Weights of a small GPT-style language model, trained from scratch on English Wikipedia: tied embeddings, a variant of Adam for these matrices.
MLP neurons of a small language model. Each row is named by its layer, matrix (gate and up: input weights) and neuron, and shows model dimensions 336-431. Each number is 128 + 32 x the weight over its row's rms, rounded and kept within 0 to 255. A neuron's up and down rows have the sign that makes its largest values positive.
After each neuron's rows, "fires on" lists the tokens most often at its 100 highest values on Wikipedia text that the model never trained on.

L12.gate1393 [ 88 112 177  60 134  64 166 129 137  92 125  58  77 112 122  88  97  92 175  75 105 115 157 125  96 157 113 107 128 135 124 155 120 133 154 118 156  80 120 175 108  88 146 163 100 115 123  84 164  65 130 123 144 144 142 109  99  62 202 114 112 119  61 202 131  99 119 146  79  95  76 111 141 112 139 164 133 112 189 130 176 148  87 154 144  75 135 127 139 116 131 153 105  88 142 161]
L12.up1393 [ 86  82 136 147 177 139  90 107 137 123 116  88 101 129 120 109 186 159 135 161  86 123 120 132 116 144 100 144 119 107 151 138 204 157 136 130 114 143 123 132  91 157 183 127 129 137 128 142 129 126 115 135 172 109  94 117  83 155  99 136  85 158 112 207 109  62 115 140 174 117 110 147 125 128 120 144 123 121 168 128 114 112 136 145 127  59 133 205  76 172 117 124 167 147 186 160]
fires on: " were", " are"

L9.gate1449 [115 120 143  73 162 120 123 125  83  78 191 114 135 146 112 114 200 111 149 111 151 151 171 168 141 192  86  78 149 181 121 165 138  87 121 122  66 131 152  93 143 230 101 109 132 106 164 146 108  48 136 168 118 154 112  98 117 117 129 174 127 148 144 229 183  88 191 127 128  99  70 144 127 178 149 122 125 112 124 155 106 125 155  99 162 122 124 148 115  98 122 148 155 110  73 143]
L9.up1449 [147 117 161  97 147 167  50 166  88  94 148 134 108  80  83  98 147 144  94 111 192 166 124 125 109 160  87 136  87 147 107 163 171 110  58 149 108 118  96 140 112 194 164 107 117 157 173 188  93 105 148 125 123 177 108 164 122  97  85 104  85 118 178 154 132  85 155  95 144  83 111  87 119 142 177  62 123  79 139 133 142 143 118 102 138 136 124 143  91 141 147 116  98 165 143 134]
fires on: ".", " 18", " |", "\n", " (", "14"

L16.gate1213 [128  91 146 128  95 126 162 139 101 101 156  93 102 116 112 163 140  78 150 131 204 149 198 108 155 127 132 151 162 106 160 141  79  89 191 152 127 118 226 144 194 167 125 128  93 100  85 152 124 187 131 199 114 127 177 132 151 150 120 151 135  87 139 164 147 104 169 123  89 123 109 147 115 123 142 112 105 135 127 139  91 118 166 153 151 126 179  98 142 113 146 146 132  86 110 136]
L16.up1213 [160 104  76 137 158 166 141 107 160 121 109 120 115  83 139 151 123 134 128 146 100 139 151 122 103 190  78  99 119 126 124 180 136 120 109 147  91 118  97 149  90 164 186 114 119 120 163 129 149  97 141 117 136 136 138 148 106 132  68 116 139 118 119  86 129 119 169 102 106 135 183 105 156  85 139  65 128  50 161 174 158 181 103 142 128 159 153 158 125 138 116  54 109 164 111 159]
fires on: ".", " |", "is", "ia"

L16.gate109 [120  92 151  82 115 147  40 144 121 163 159 151 177 141 122 123  89 161 117 165 100  95 107  76 189  76 124  70 164 136 101 164 105 172  84  85  94 148 133 125  82 144 152 174 126 101  94 124  98 122 195  81 167  97 122 124 164 206 124 138 113  61 144 106 140 130 150 176 166 151  75 115 129 192 120  44  83 128 131 131  23 147  85 153 114 215 105  90 202  88 129  62 130 164 113 134]
L16.up109 [ 80 158 114 112 111 161 156 138 161 168 145  74 138 208 143 131 123  90  97 143 131 136 149 221 100 113  93 135 112 102  84 128 141 167 146  69  84 122 124 107 129  85  81  98 161 109 139 151 153 135 148 130 130  92 124 118 157 185 160 103 108 122 119 148 128  82 141 139  82 174 106 169 117 233 127 109 126 164 214 138  91 186 131 136 125 108 157 116 144  95  80 104 130  80 113  94]
fires on: "-", "–"

L16.gate851 [ 61 190 177  49 170 127 158  93 104 105 141  44 152 171 159 139 122 160 132  75 124 111 114 108 128 146 107 123 139 146 141 150 143 127 150 121 125 197 141 141 155 108 153 157 183 142  54 154 116 106 149 158 134 121  80  80 121 138 174 138 121 118 120  56  55 134 137 197 143 130  85  69 149  66 107 112 142 100 113 177 104 107 163 140  73 151 111 123 147 126 156 150  94 135 123  98]
L16.up851 [105 135 168  92 100  68  84  97 153 116 109 156  47 141 106 150 147 120 116 150  97 162 137 149  95 137 171 161 179 131 179 105 123 163 125  77  68 142  99 103  95 100 185 171  50 137  79 110 147  89 105 112 107 106 150 104  91 163 129 124 146 169  89 125 115  93 129  98 138  89 103 201 153 170 164 143 105 172 129 177 142 130 149 113  79  89 118 131 134 110 104 114  81 175 144 110]
fires on: " in", "\n", " co"

L12.gate837 [160 171 145  57 154 181 134 119 110  91 126 104 168  90  99  72 127  84  85 178  69  77  93 113 148 128 121 148 146 123 137 145 135 137 110 138 138 100 163 115 174  89 133 142 121 150  66  86  81  83  41 155 157 118 139 138 120 184 159 159 143 117 143 148 118  96 142  89  94 104 110  97 105  94 126 101  80 158 156 134 153 118 138 152 101 146  87  91 121 108 175 147 165 174 157  94]
L12.up837 [145 143 147 128 117 135 138 144 170 177 125 161 128  75 137 164 139 145 163 103 154 109 125 170 123 153 128  71 194 184 164 147  68 124 119 151 161  82 122 107 114  68  86 110  94 120 137 104 141 154 120 126 202 121 154 120 132 195 156 132  98  72 136 189  92 134 108 118  78 113 136 138  91 177  86 101  68  97 136 138 135 169  96 133 134 137 121 188  82  91  88 136 136 115  73 144]
fires on: "–", "-", " to", "18", "19", "N"

L9.gate987 [ 80 118 152 140 106 177 130 101  95 120 122 171 133 110 184  96 160 103  77  99 110  83 166 145 157 126 128 188 190 133  68 135 142 141 170 109 147 142 181 136  94 139 111 125 116 166 175 127 132 104 160 157  85 135 116 130 122 125 109  97  81  71 108 104 100 136 136 118 134 123 118 176 145 215  80 110 125 142 131 156  69 135 114 106 150 110 124 111 121 132 148 129 102 159 150 177]
L9.up987 [172 159 115 224  96  92 118 126 128 165  50 147 140 142 102  82 132  69 129  82 138 121 163  74 110 137  98 107 181 111 154 154 112  64 128 106 132 138 219 136 145  59  88 140 106  52 142 181 117 130 161 109  75  52 138 179 162  78 180 123  91  68 108 133  97 102 101 109  30 141 125 167 110 192  85 129 148 160 158 121  91 189 143 153 109  72 129  96 170  79 123  64 155 120  92 136]
fires on: "–", "-", " 1", " 0", "+"

L12.gate78 [ 91 128 154 153 114 122 150 126 105 100 111  77 121 177 103 149 106  59  96 104 126 178 126  93 134 152 129  67 167  88 165 112  85 156 129 132 106 161 181 175 153 170  97 131 161 141 158 122 144 108 107 140 181 138  91  80 104 161  80 167 145 136 139 142 115 100 127 168 118 123  97 118 154 133 142  73  42 176 142 129 184 184 144 159 177 171  98 113  71 105 151 113 152 123 154 168]
L12.up78 [ 79 107 104  79 120 103 127 112 153 104 104  89 128 112 131 111 113  66 128 156 105 144 111 167 163 131 161  83 112 115 119 148 100 119 131 116 162 159 129 185  87 135 109  65  98 162  70 137  86  81 138 134 118 107 105 112 144 118 116 104  32 160 104 113 148 156 124 160  95 119 101 130 123 150 165  98 129 108 134 117 132 102 169 126  92 115 179 127  95 107 138 135 141  62 121 137]
fires on: " first", " main", " major", " National"

L9.gate330 [129  82 191  48 115 147 127  79  82  98 164 106  95 147 151 118 161 136 163 143 136 122  96 142  96 148 124 146 101 177  96 203 144 157  75 107 114 162 147  60 136  75 111  98 145 123  98 153  63  93 112 128 143 105 134 103 192 147 188 140 133 153 139 110  66 149 120 118 100 144  89 114 145 155 137 129 191 126  96  94 175  76 152 112 133 114 130 172 139 128 138 105  69  74 116 125]
L9.up330 [145 181 162 118 152 119 108  72 144 112 154 105 113 172 163 134 107 120 107  87 196 142  92 108 104 217 110 167 136 126 139 124 146 137 108  84  83 131 134 155 105 130 101 140 150 155 141 159 184 119 157 111 176 126 120  91 144  80 119 117  70 206 113  79 105 143 126 123 152 127  91 167  83 130 104 140  85 138 117 129 145 117  82 141 118 171  99  98 116 109 153 204 105 148 117 157]
fires on: " into", " released", " BBC", " Big", "\n ", " in"

L9.gate1424 [144 111 104  76 123 180  82  60  71 105 131 121  70 101 120 162 126  85 128 148 109 100 192 142 122 118 163 155  93  89 139 119 119 131 125 122 124 106 115 109 110 130  84 123  95  75  61 145 122  94 109 105 140 104 161  98 111 145  62 139 156 103 180 170 109 149 188 136 105 201  53 162  65  91  52 133 122 145 127 121 151  96 190 210 137 152 110 104 162 111 148 151  75 165 124 107]
L9.up1424 [143 125  93 118 175 101 151 143  89 117 127 134  96 135 120 100 136 152 121 162 150 107 122  96 105 184 156 198 112 108 121 173 131 103 136 106 138 126  77  80 127 199 147 129 158 115 115 128 153 119  73 150 147 132 167 103  79  58 175 148 154 132 115 184 113 170 151 138  91 189 138 170 129 152 127 174 146 133 124 164 131 134 133 178 154 147 143 134 166 137 130 154  63 152 170 135]
fires on: " as", ":", "et", "o", "ic"

L9.gate716 [161 149 132  80 108 157 137 113 129  81 112  88 130 164  74  91 101 121 100 122  97 119  80 129  70 214 101 104 122 119 114 142 140 155 140  94 116 132 146 121 138 147  95 118 127 106 134 158 145  97 162 108 139 130 169 101 147 183 150  93  88 122 134 161 134 102 115 129 125 127 154 159 120  86 136 117 146 161 104 154 158 130 147 118  74 174 128 136 123 133 134 122 156 136 108  57]
L9.up716 [142  95 136  67  80 133 127  90 144 144 179 154 114 142 139  93 140 151  86 115  86 133 106 191 187 179 157 145 135 107 129 137 107 143 152 147  71 133 130  98 151 169 132 116  98  93 107 105 148  59 121 127 134  46 205 124 180 167 198 167 129  82 114 137 101 119 128 150 102 145 158 190 134 167 131 119 144 161 108 138  79 131 172 104 112  83 146 109 103  39  90 152 154 189 118 114]
fires on: "\n"

L15.gate466 [101 121 147  45 117  94 171 124 137 148 130 109  88  81 169  92 128  88 147 119 131 125 106 169 103 188 150  80 106 104  95 112 131 113 147  95 112  98 201 142 100 136 139 135 106 177  67 147 180 148  51 175 173  62 190 105 153 133 132 163 121 142  79 145 141 196 160 117 183 110 121  81 135 104 120 141 100  94 171 165  69  97 124 143 113  95 140 127 128  63 148 164 159 141 144 121]
L15.up466 [ 84 112 127 112 145 135 122 170  99 134 131 126 118  82 100  53 152  88  85 121 113 159  99 137 125 113 135 189 108 144 128 105 127 141 120  62 162  96 136 102 115 139 103 122 112 196 133 135  89 130 130 154 185 108 145 161 107 106 128  70  95 150  90 130 161 139 127 143 138  99  55 103 167  84 145 107 171 155  99 147  71  98 149 117 142 144 105 145  69 159 144 233  93 142 143 131]
fires on: " of", " age", " are", " being", " Votes", ":"

L9.gate685 [ 98 134  97 113 127 142 144 145 118 123 171 192 175 153 113 134 153 114 126 103  96  97 130 119 190 148 134  75 172  67  94 105 130 156 103 156 116  98 180 204 153 119 134  79 122 186 107 127 104 118 137 157 104 161 141 135 171 165  75 124 152 100 140 150 140 126 103 106 113 124 129  93  81 114 117 134  32 118 140 120 137 174 116 172 100 129  91 107 141 106 153 122 158  61  54 119]
L9.up685 [126 153 185 144 131  85 160 100 182 113 106 110 111 106  80  92 114 119 105 100  96  89 150 148 178 132 148 159 108 166 127 107  99 112 151 120  86  61 139  88  77 113 108 134 118 144 120 126 126 207 152 176 158 104 155 155 154 133 189 150 102  81 125 114 145  80 182  85 132 114 105 152 154 117 156 116  96 144 179 135 153 156 136 134 170 104 105  91 142 104 160 139 136 128 157 119]
fires on: " to", "-"

L12.gate877 [134 115 133  97 125 136 176 184 162 180 128 171 131  95 188 223 175 165 113 141 111 133 134 104 129 116 112 148 133 101  78 149  97 115 144 171 154  93 180 130 176 149 162 135 123 159 104 176 143 181 165 163 101  77 135 185 106  64  90 151 156 157  57 141 117 125  55 106  89 101  99 171 128 109 109 159 142 154 155 198  90 132 117 152 180 121 142 108 141 154 147 115 112 129 183  89]
L12.up877 [ 98 110 103 147 147 177 165 180 124 162 160 104 140 122 121 165  49 131 131 128 126 105  89 138 113  91 107 115 170 185  96 128 111 105 149 128 108 142 176 146 140 179 147 166 159 182 165 140 143 131 168  97 158 190 177 123 182 144 120  98 112 140 101  80 135 105  60 142  67 131 122 156  98 168  97 125 170 105 119 175  49 164 184 167 186 120  69 118 126 165 124 124 160 137  90 150]
fires on: " is", " as", "\"", " was", ":", "-"

L12.gate970 [139 175 127 119 137  83  86  92 126 155 118 108 131  87  29 157 108 103 177 108  95  98  77  92 134 119 116  93 127  78 115 128 121 100  73 161 142  94 119 110 130 133 113 120 132 129  90 145 160 137 122 112 139  91 145 174 156  89 120 129  94 214 131 161  67 121 132 120  52 170 152 128 154 140 101 135 109  77 156 157 111  76 137 112 112 149 129 136 132  63 181  96 141 144 166  64]
L12.up970 [100 109 130 125 124 142 147 178 177 129 168 165 135 132 118 130 125  78 128  54  89 117 132 130 151 134  57  51 106 165 115  93  77 127 165 109 116 119  92 128  97 152 145 110 141 162 135 144 154  68 141 135 144 121 127  21 138 151 127 145 123 206  82 118 175 123 114 164 113 118 109 157 120 175 104 133 155 123 107 194  96 118 111 175 102 118 131 180  97  96  87 152 143 108  80 155]
fires on: " be", " been", " was", " best", "h", "-"

L16.gate647 [135  87 126 137 105 140  83 142 155 125 110  94 122 140 159 129 110  67 114 172  58 141 211 133 151 160 205 145 109  65 129 156 164  42 145 149 100 177 155 150 120 188  90 101 136 100 128 130 103 163  84 123 114 135 109 129 155 132 186 139 121 129 164 100 144 145  96 123  96 123 164 100 148 137 150 112 156 175 129 129  86 123 147 148 131 145  77 150 102 133 105  74 156 114  96  96]
L16.up647 [132 129 146 132 124 157 106 141 121 176  95 149 108  76 109 170 140 168 137 132  98 173 128 153 122 134 145 136 133  99  96 132 122  72 120 196 165 163 110 118 118 147 155 141  98 145 133 168  80 153 115 120 137 153  17 149 110 192 145 185 161  93  94 104 133  91  64 192  99 149 159 101 167  96  79  75  78 109 111 149  80 129 143  51 141 137 107 110 102 136 104 122 154 171 161 133]
fires on: ",", "\",", "),"

L16.gate957 [175  98 171  90 160 160  89 174 130 173 168 133  95  98  94 183 111 134  84 150 112  76 120 125 142 173 104 122  79 151 172  78 123 131 142 100 125  94 177  91 160 151 114 123 117 150 113 128 163  83 112 178 113  74 122  88 127 136 104 210  77 191 158 119 141 145 185 137 136 141 169 164 175  65 203 142 135 168 117 174 135 137 167 177 202 125  92 139  55 150 139 209 161 183 121 116]
L16.up957 [124 119 123 125  94 136  91 125  73  94 147 105  58  67  92 117  77  73 120 111 154 127 113 108 130 146  76 148 106 124 168  85 199  84 173 151 158  97 144 144 116 124 141 143 172 120  74  76 126 150 109 175  91 127  94  78 108 208 144 138  84 171  88  96 132 118 129 169 165 106 174 103 118  69 155 148 100 161 119 145 133 205 111 137 150 154 113 107 173 140  75 152 116 119  82 122]
fires on: ".", " ("

L15.gate1210 [ 86 111 198 113 112 115 133 160 149 167 188 113 146 171 152 113  76 143 151 124 106 141 116  99 152 113 101 144 155 162 124 171 170 128 129  98  77 185 111  85 144 207 139 122 204 133 118 154 133 119 188 130  80 123 131 121 117 143 146 144  75 134  90  88  72  80 122 108 136 128 131 141 155 109 192 141 173 178 126 165 121 163 120 124  97 145 170 173 124 169 103  65 111  90  56 105]
L15.up1210 [101 177 138 135 115 149 112 121  49 188 161 116 138 156 123 141  87 141  96  88 115 154 130 134 108 111 145 134 178 114 106 149 119 161 130 143 105 194 130 136 106 166 168 114 115  77 107 106  84 129 166 129  56  90 126 175  76 178 109 128 101 138 111 138 130 121 143 174  43 127 123 143 162 157 104 114 138 130 163 139 118 114 122 102 153  99 137 187 111 137 158 161 138 137  97 146]
fires on: "th", "-", " first", "–", "."

L12.gate1204 [108 160 186  81 113 160 103 127  97 148  93 143 128 179  26 128 112 162 124  89  97  86 153 135 109 181 150  74 116 150 152 146 146 136 170 156 138 135 102 120 105 145 106 145 172 104 123 171 109 113  79 193 142 141 164 134 102 139  99 122 108 127  94 112 111 127 138 165 148 115  79 111 118 172 112 110 194 145 154 132 170 105 138  95 173 159 116 130 148 169 155 122 104 166 131 149]
L12.up1204 [147 134 158 144 166 123 111 113 147 147 109 142 197 152 122 220 176 193 167 144 158  56  96 138 133 146  72  96  92 188  76  84  36 151 135 125 141 160 109 113 125 134 184 133 153 146  76 149 188 146 126 142 189 180 212 111  88 112  96 178 106 110 135 113 134 188 165 164  89 114 135 120 125 164 140 111 157 111  71 152  93 109  97 155  90 173 127  98  85 115  95 133  69 104 101 101]
fires on: ".", "\n", " footballer", " comp"

L9.gate1108 [123 112 162  96 104 116  33  79 113  76 127 157 140 171  80  68 173 114 183 100 124 137 163 106 102 150  85 144 145 157 113 180 107 101 140 159  79 153 127 116  86  61  99 105 173  87 125  88 110  91 127 161 100 127 175 137 133 110 160 137 139 140 110 115 169  91 100 119 147  97 142  89 132 156 119 157 155 148 184 140 174 147  65 150  90 140  97 140 172 105 108 123 114 153 133 101]
L9.up1108 [170  81 151  56 133  83 128  87 101 130 125  58 135 112 103  83 163 160 155  93 148 109 122 163 161 157 127 112 138 127 156 243 155 106 117  65  94 155 129  43 131  99  95 145 116 118 151 143 116  39 138  92 121 108 145 135 136  79 131 112 135 140 154 175  96  94 111 156 168 109  86  94 150  99 177  91 162 145 114 137 138  90 129  55 109 123 180 151 136 107 177 194 121 103 128 137]
fires on: " and", ","

L9.gate171 [133 127 110 155 127 131 102  79 111 148 124 160 106 109 125 107  45 134  33 172 113 133 173  96  64 102 130 129 100 101 141  85 134  57 167 185 101 162 149 162 115 203  50 149 113 134  85 113 105 187 131 108 131 106 106 104 130 125 104 127 133 160 164 128  95 115 130 137 104 135 153 135 120 139 135  95 160 157  74 148 110 135 148 131 131 135 143  96 198 113 109 120 128 200  95 142]
L9.up171 [117 111 113 107  92 120 112 151 127 150 114 150  98 141 145 122 129 123 159 132 139 155 203  78 126  63 112 117 169 139 134  92 109 124 106 141 133  92 143 120 112 134 100 135  91 205 133 110 127 154 149 144 114 144  25 135  89 121 102 141 128 156 117 123 148 118  60 148 104 188 146 138 122 176 114 127 149 128 141 141 152 122  98  64 220  61  95 146 199 146 152 119 146 144 116 119]
fires on: ",", ")", "]", " 1930", "p"

L15.gate644 [143 155 140  94 104 136 105 103 140 148 151 133 118  83 123  77 108  90 165 153  85 130 148 106 130 193  57 175 116 134 151 150  80 123 133 128 134  98 176 200 214 159  78 137  94 108  95 147  95 143  93 201 138  92  90 140 163 116 189 170 149 126 100 183 154 176 150 135 150 112 105 137 143 141 114 179 118 175 165 119 116 175 128 144 151 177 115 104 115 107  80 235 161 139  96 121]
L15.up644 [175 105 109 119 109 172 106 109 123  95 178 135 134  82 157 112  89 146 130 122  46  88  99 115 132 205 127 204 113  65 148 136 150 164 174 145 130 148 114 183 167 220  43  87 129  67 154 155 112 114 187 135 148 123 102 103 105 155 107 135 114 134 127 134 122 117 114 174 169 150 197 122 172 122 156 101 118 157 165 142  93 118 148 135 134 132 130 187 121 117  96 124 118 188 113 118]
fires on: " (", "–", "-", " '", "18"

L16.gate298 [123  82 162 115  98  88 119 134 128 178 141 149 152 133  78 159 100 177 108 142 118 109  64 121 154 123  99 102  78 109 180 100 116 117  85 113 108 104  66 137 130 108 112 105 168 143 103 153  46  98 111 145 101 115 144  71 104 151 149 129 102 126  87 141 103 115 255 153  72 134 163 129 118 157 222 129 132  99 117 127 113 150 152 114 108 102 114 147  81 132  42 115 111 182 152 162]
L16.up298 [118 153 179 116 124 119 135 122  59 183  80 115 135 157 128 138 124 120 164 146  94 207 110 122  96 167 149  97 111 142 167  93 113 140 108 150  60  77 165 100 125 149 163 191 166 120 108 160 136 150 140 160  75 112 171 150 105 141 190 144 139 129 117  68 105  95 151 150 154  86 153  89 130 122 107 104 158 186 133 120 160 160 160 169 162 110  99 117 191  92 115 114  93  99 111 167]
fires on: ".", "8", "9"

L12.gate583 [140 118 128 126 130  77 125 107  87  90 135 148 116 173 105 130 156 162 123 149 105 114 150 123 140 214 191 117 112 155 179 144 106 157 170 147 157 122 107 141 184 178  75 103 123  96  95 133 140  82 133 116 120 132 101  92  94 185 123 171 127 100 158 169 116 165 222 158 104 141 150 119 123 167 136 120 141 123 166 175 107 161 134 144  97 137  87 111 147  57 116 156 181 170  87 164]
L12.up583 [135  69 116 139 125 164 150  93 104  80 138 178  91 148 162 107 190 114 167 153 101 121 150 118  72 157 136 100 166 151 126 163 122 126  99 108 153  99 132 128 125 165 135 180 124 132  92 123  42 115 117 116 171 148 166 157 145 173  93  80 118 157 142 140  64  92 114 143 117 108  85 107 136  70 121 176 156 117 115 117 119 115 181 114 103 112 115 147  65 117 107  87 160 107 159 126]
fires on: "-", "as", "ch", "."

L9.gate1418 [ 78  58 169 149 180 106 113 121 108  48 131 152 116 129 119 116 113 112 166  81 171  99 187  97 153 131 136  99 120 190 132 117  77  77 128 167  85 142 157 143 118  58 144 125 136 158 129 214 162  89 136 117  93 102 157 144 173 130 128  96 108 134 149 175 162 149 131 139 142  73 121 102 181 116 139 116  84 148 118  66 122 128  97 141  51  93 159 166 137 118  94 175 163 154  91 162]
L9.up1418 [134 199 128 136  98  96 104 130 108 124 144 129 140 168 104 138 175 126 147  88  70 189  99  91 132 109  73 130 135 109 125 131 137  85  98  86 125 147  74 114 152 126 118 196 186 160 129 107 127  86 146  83 149 119 106 118 106  84 130 150 133 133  73 187 117 132 185 164 205 176  99 126 132 118 212  73 100 165 134 130 160  99 126  90 130 123  93 149 128 158 102 148 137 114 149 131]
fires on: " and", "\n", " with", ","

L16.gate1170 [181 123 128  84 183 135 134 144  79 150 141 138 100  91 144 156 126  97 152 136 151 126  75  87  93  99 143  42 114 177 122  76 159 147 148 172  83 138 210 115 126 145 138 168 175 106 158 152  85 149 113 154 173 136  99 130  80 165 138 157  62 120 125 174  53 131 136 138 142 117 139 141  71 115 175 124 120 112 150 137 145  81 111 106 188  94 116 147 113 102 161 148 185 160  82 105]
L16.up1170 [129 115 130 109 164 125 131 128 199 126 152 123  87 150 124 144  99 108 111 114 121 155  81 153 106 178 119  91 135 132 203  96 140 156 158 164 141  84 140 164 131 117 154 209 174 109 194 147 117 131 150 115 112 122  96  94 160 140 114  93 107 124  73 170 115 139 155 135 153 156 133 174 134 116 162 123 121 163 151 142 138 146 137 190 122 128 163 129 124 108 179 125 120 139 119 148]
fires on: ".", "iny"

L15.gate1149 [159  93 130 148 120 158 107 104  99 130 116 169 135 156  89 104 194 171 126 120 140  93 104  49 112 162 116  92 105 141 169 142  77  75 120  96 166  82 145 154 106 167 104 102 158  97 104 133 148  80 151 119 126 148 142 174 127  97  81 155 130 110 175 158 150 127 163 155 135 166 118  91 102 169  85  72 140 153 177 161 153 183 195 113 102 130 123 166 148  99 146 115 164 113  94 111]
L15.up1149 [118  80  86 119 139  92 139 150 140 144 115 106 200 115 157 121 164 128 171 124 157  88 138 152  76  94 177 135 131 124 186 133 154 170 135 124 145 124 158 102 109 104 146 165 156 178  95  88 106 138  84 153 186 217 163  68  97 127 165  77 113 107 126 109 155 124 116 114 125  88 108 178 179 122 158 107 130 145 120 126 145 109 105 126 152 151 137  95 106 136 123 153 125 105  69 165]
fires on: "."

L15.gate567 [102 147 148 135 146  90 107  92  98 153  92 163 116 144 150 157 127 130 115 156 112 140 108 107 191 112 141 180 130 151 133 186 106 172 135  78 164 160 134  90 125 153 110  94 100  96  83 118 127 144 120 140 134 118 129 112 128 169 115 137 110 131 133 102 159 192 150 121 105 158 159 125 106  86 159 104 140  86 138 128  66 101  99 103 127 133 122 134  67  95  77 179 148  70  80 129]
L15.up567 [131  89 121 124 132  36 106  98  93  93 127 108 102 111 119 130 128 125  75 159 161  51 155  89 209 134 135 168 145 114 148  93 105 145 187 122 109  42 133 142 130  97  99 110 117 142  87 114 107 108 139  99 101 146 179 121  93 137 103  94 133 144 152  96 123  99 180  54  70 119 119  99 135 154 143 100 119 115  97  76 143 124 172 170  90  89 162  72 177  50  90  73  99 107 163 146]
fires on: " of", " under"

L16.gate553 [ 74  83 114 113 105  85 120  97 134  70 111 151 148 156 122  97  85 135 180 101  98 157 112  79 115 134 119 126 101 131 141 111 142  55 110 115 156 124 177 122 133 140 138 103 153  74  77 143 108  42 182 104 111 159 119 177 147 146  88 127  84 125 126 137 139 171 158 168  99 132 143 111  70 128 148 115 134 134 154 130 135 128  99 120 119 133 190 156 104 135 126 154 168 145 148 139]
L16.up553 [142 121 105 133 131 150 171 103  70 148 135  90 115  90 132 129 108 129 193 154 118 154 160 137 108 129 106  41 102 170 149 135 129 187 116 219 159 117 157 142 158  89 134 139 132 192 139 134 129 135  89 141 143  87  95 125 164 145 132 129 135 127 163  90  94 100 135  97 167 119  88 110  84 145 139 180 142 181 162 106 167 172 152  77 118 105 108  83 160  81 156 133 136 137  91 174]
fires on: ".", " John"

L15.gate1192 [ 72 155 122 196  70 105 102 146 131 125 124 160 110 135  72  84 105 117 186 141 118 122 136 134 156  82 137 134 190 125 139 102  70 152 145  61 106 158 170 115 129 154 119 133 139 127 148 112 159 136 134 132 136 148 126 125  84 130  80 124 125 174 155 210 149 151  87 129 117 196 190 115  95 135 181  54 102  98 109  89 135 162 111 157  98 142 134 149 138  43 133 129 152 113 127 125]
L15.up1192 [169 181  87  94 146 129 121  74 129 113 118 115 126 137 204  84 170 117 133 173 166  63 100 194 120 137  87 157 111 155 149 168 138 146 197 144 152 162 100 129 107 134 139 154 123 154 119 151 153 107 121 132 110 141  92  97 125 162 106 153 157 133 170 126 118 106 170 124 128 155 109 128 149 185  60 140 125 186 153 120 149 119 136 119 123  62 144 164 134 124 116 100  83 172 181 157]
fires on: " at", " of", " in", " Al", ":"

L9.gate1447 [136 162 154 148 135 109 103 154 107 140 126 113 124 130 169 137 138 200  74 115 116 118 107  91 142 127  77 146 143 153 107 190 130 168 120  81 120 143 118 140 103 113 107 132 165 112 100 148 161 146 133 157 118 154  97 123 191 166 114 160  97 105 133 128 129 103  88 114 119 108  83  69  93 177 133 107 140 112  76 133 151 170 127 139 176 114  80  86 150 104 170  99  97 175 119  76]
L9.up1447 [ 95 156 138 114  72 173 118 129 108  67 148  73 166 103 132 112 144 200 103 125  87  98  99 149 107 138  69 134 127 166  99 144 151 132 148 139 101 117 140  84 156 153 108 149 175 139 114 156 123  65 123 133  89 224 194  92  66  58 151  81  86 128 169 101 131 150 121 150 175  64 130 160 154 129 122  91 129 136 217 183 163 137 153 133 182 196 160  86  94 152 122 143  65  98  83 139]
fires on: " to", "-", " in", " McG"

L16.gate1278 [138  95 142 109 141 109 160 114   0  83 130 187 132 153  92 138 179 104  41  94  88 131 131 133  91 170 172 123 146 116 128 117 112 130 165 146 105  66 161 117 161 153 173 135  87  89 109 121  93 118 116 152  97 120 168 105 126 101 107 132  91 107 133 122 147 160 189 155  97 190 162 131 128 160 125 107  63 176 176 169 108 166 116 120 147 173 135  50 140 142 101 192 186 115  68 163]
L16.up1278 [218 103 126 142 129 157 165 141  60 136  88 118 107 131  17 132 119 172  86 158 133 113 141 128  84 152 159 136 146 146 175 123 117 116 124 131 194  95 105 121 153 180 149  98 121  70 110  82 110  90 117 133 136  97 132 104 115 139 116 140  93  96 187  90 159 140 198 140 114 136 218 122 120  72 142 113 114  96 113 152  82 145  99  92 133 153 177 118 158 124  91 163 138 120  76 139]
fires on: "."